From a checkpoint of a small transformer trained on Wikipedia.
Size: width 160, 3.28M parameters.
Architecture: LayerNorm before each block, learned positions.
MLP neurons of a small language model. Each row is named by its layer, matrix (up: input weights) and neuron, and shows model dimensions 0-159. Each number is 128 + 24 x the weight over its row's rms, rounded and kept within 0 to 255. Numbers have three digits each.
After each neuron's rows, "fires on" lists the tokens most often at its 100 highest values on Wikipedia text that the model never trained on.

L8.up198:083151076135132115115087129111134083130139121127162177151178125110106141121092119146117135130162124127087132158057126117130138110129048132134118076118098155115146150164146152141138098132158107109151143162129087161137095095180162091105140162159119140119124112183142129132138112121119148146120123152158127102126132146102143133111119109147128126146166169156137117124131133154093127083097130111112125119101147091164152130121132148148119122101102125115149123114108145137113126154172151
fires on: "ra", "t", "l", "g", "s", "ations"

L9.up426:151132147159151120150137112142083128128110093092136134130127099087117078137104154129160156116108106113147117130180162068106105161101149146143139152135127161108127137109132123149136127105142130093156124120159155092127164125118082107095110126131147111118078155155103131155124115088101109168133123121129158151146148159112126137078126148131124132155117135134118156082110129186125108134156160146145112116118126141123169154163170101129113149120092089115069089113130124154155164142145092
fires on: "o", "s", ".", "ri"

L9.up344:124149114131128103162143108155133097130123112140100104128174143145132143131125130110158112090148132089102119145115138136092112112165153118118083165123175113178099107132131083147081075087130109120109110149129121117119145104119181077117154181136156135120106140116136143149114117141152132179137099099147127097100116128121151083184107114130123134088152146143123087134180119139125143142132117134152136161114141138121151120147143130122128131096094182148135112082107140190145123129152098
fires on: "ra", " had", " pro", "ri"

L5.up364:122146128194117128107138128101177122123108115150153130131147115158134180131090137153135114144113165120139103189105137109121090123125094105123157123123113150123113132135134139133152119159138124098132129143116107123135122120146196131096150140127100133100152141090124168144139094110150123167113122128139144163110137104103157123137114115109118122110106113112114206115082109135132132151092137084086161094124142140133060100165059149104133092125172133138093123129117126125134164138121149
fires on: "d", "x", "ur", "cu", "fa", "g"

L5.up309:100132103133129131111108184128181142144127157136135121120158147116164114101129107123110133106124097155189156112149105133106140136153114093167105115143116139097107132142155121084121111176105109111129110132136080137121122169125118090135162148109146115157140072141176092135147167136155132098094114164099107112112144118105089135141104097165124143100127149154153080170144120131148130096106100151122149095124135128137092131106056147100096157111149109142132125121143115171129147135149130
fires on: "r", " with", "s", " (1", " of", " by"

L2.up305:119090131142120156084136082129108092117160069155134145091153105093150124144087145126075075099107125146133122113134121111138134166127148126122141136118157153110138139115119151175118116110131110164153122132140161138170149139148159144126129083159120126127145106162152115136163077149130105137152174108123118149150181085133133154120136178144118101109131099106160097097124151163079135119117087093086087148144120113127131143119129148141104127127187123137130114131094140150121143118109107
fires on: "ally", "ly", "er", "ic", "en"

L2.up478:166091152118139136069138116162114155185124134171134140102182115148107165117157109114146152124108118136116160121147116157146099081128084143143115148166155145133112143156122136147151124101126132154143121153121129141132106109133086091120139109119089140174151108095153157139153088142125128083127126128102130129097112112150136147175099156150094170119123122117126144106128076092108147110091130112143120108093154151105123146166150130087092099136162124083149138117156092135089135125143116
fires on: "ly", "ty", "ity", "Career"

L8.up11:112159156116123124102121107166133124116122122110062164129125107149137104104102125111145122123115144069110122142111130140106104088164148116118132151076155135114147167138119071156137137124137097115093116108101101135158115117099131134138126149154158163130171091127080134205105115139143130113098115118135129160097092172135129117122174126157149143122093117128152155135133179109118131154118124146109139173105098147155175138132110141105108145163127123127109111077115165163157103130125124
fires on: "k", "ri", "s", "tt", "ra", "li"

L9.up274:087166152145149093127129149186135125134131156127118108071120118108112108167158147152154106158115157112132080123163108080136171124117112099126136116107132161104083148126112124137095079112114165107098132140118136125145138136108151132149122110122127143107105175099116169084106161123172099150106132121102126160136116115120112110145125110156139079140149175161098146103133116157107145110122118135168127132145160092079140126149122105151116158148071138178163116131136141148138119134111136
fires on: "s", "les", "al", " a", "ard"

L3.up333:146137088160114089076095123144083109083167142145164142150151124116133118130077149153097079104128145148138096096150117129109153148133137141127160138126152140149133125143149092128098119113124098137152099112120107195175129141146156127146145087135171151122160089122147074154136143092137131132142125160139088123093166096117142123114126129138173114167129139105140101121107147141114077131148145127117117110181134148108126129127123132119110097099148094173125114112091140111149155145100121
fires on: "ly", "ist", "h", "er", "s", "ed"

L9.up7:111136128106147125107147136124131112133156138122133138194144107149148083128116115136154148104108135139107111167142144144089178132149122128151116142106148183125130141162120119088148130082096137089127107138116082146122125164108164131154142117128120092185159133116148096091093131103129143101073158148090120115135126143107124114120131088155152100129092146126131129128161116155137119139163140119084135140124123154105162076098095166099135141083115145166127160094125151087151091157144124
fires on: "s", "ra", "r", " Ra", " S"

L3.up323:151117094123169114143091154112194099181117139121187168146147143087155126129097137142139153102090144107114122173114119118117142107115090145111130109139157129104137161115139075122139107144150187141145120121112141147136105109115153181114089110162085159084144130112081149147147079092126153094154103149090138124125116097157150105106143149127134163155144125129112138124116092144093110120143130132111152130103168127120117124149116123145105124130118111121103077123134137107120162143141115
fires on: "g", "st", "n", "s", "d"

L2.up224:106136121148162129102106165126145138135116125124162120101149085133156109145133083124137166164124131148170173095139155131092106136095108090129103144144150140129124140132145152182131106121080104141161094145126157155135116047106141115144132146124111128112144113125103134124165104140140135148088131153128123158108136082142152129111082171138145171141123131130148135107102158102153126137115142091142104063133105120122157119120122122142147116166143058138125122180099091140094126124136136
fires on: " C", "ly", " T"

L9.up391:120122116156124169154096132175120136143154107135131127138112085134144101154091144152163118115138122101106049126174152066108115182129124104134140145118091150087091118129118129154101110106111133101145117152099173142179136142072139153137140161145140142150139135126131121125094132092111118140104141186108157136106140105106136145170105122136145118116132115099125160122125107140102150098108100120149140129109142170156165107167113163119115109151128154119127122066136111145121111123107107
fires on: " de", " tri", "ri", "s", " a", "ide"

L4.up16:145118138121172144140171174136158062104088153127137147118143105115095105155114169118103101143133132127086141175112129088125127099115151152126140083173112118147097124140155096129130163128129133105159127114078138145126144117142100150137134075149129158132161162126116128124148108128167102123145143156126106184127116087135117131133067106130115110149152145094112167162114126117102170106097159115127101142118116143122145128126086128106116126117107114110150098114170150072152136145153106
fires on: "g", "d", "s", "a", "st", "b"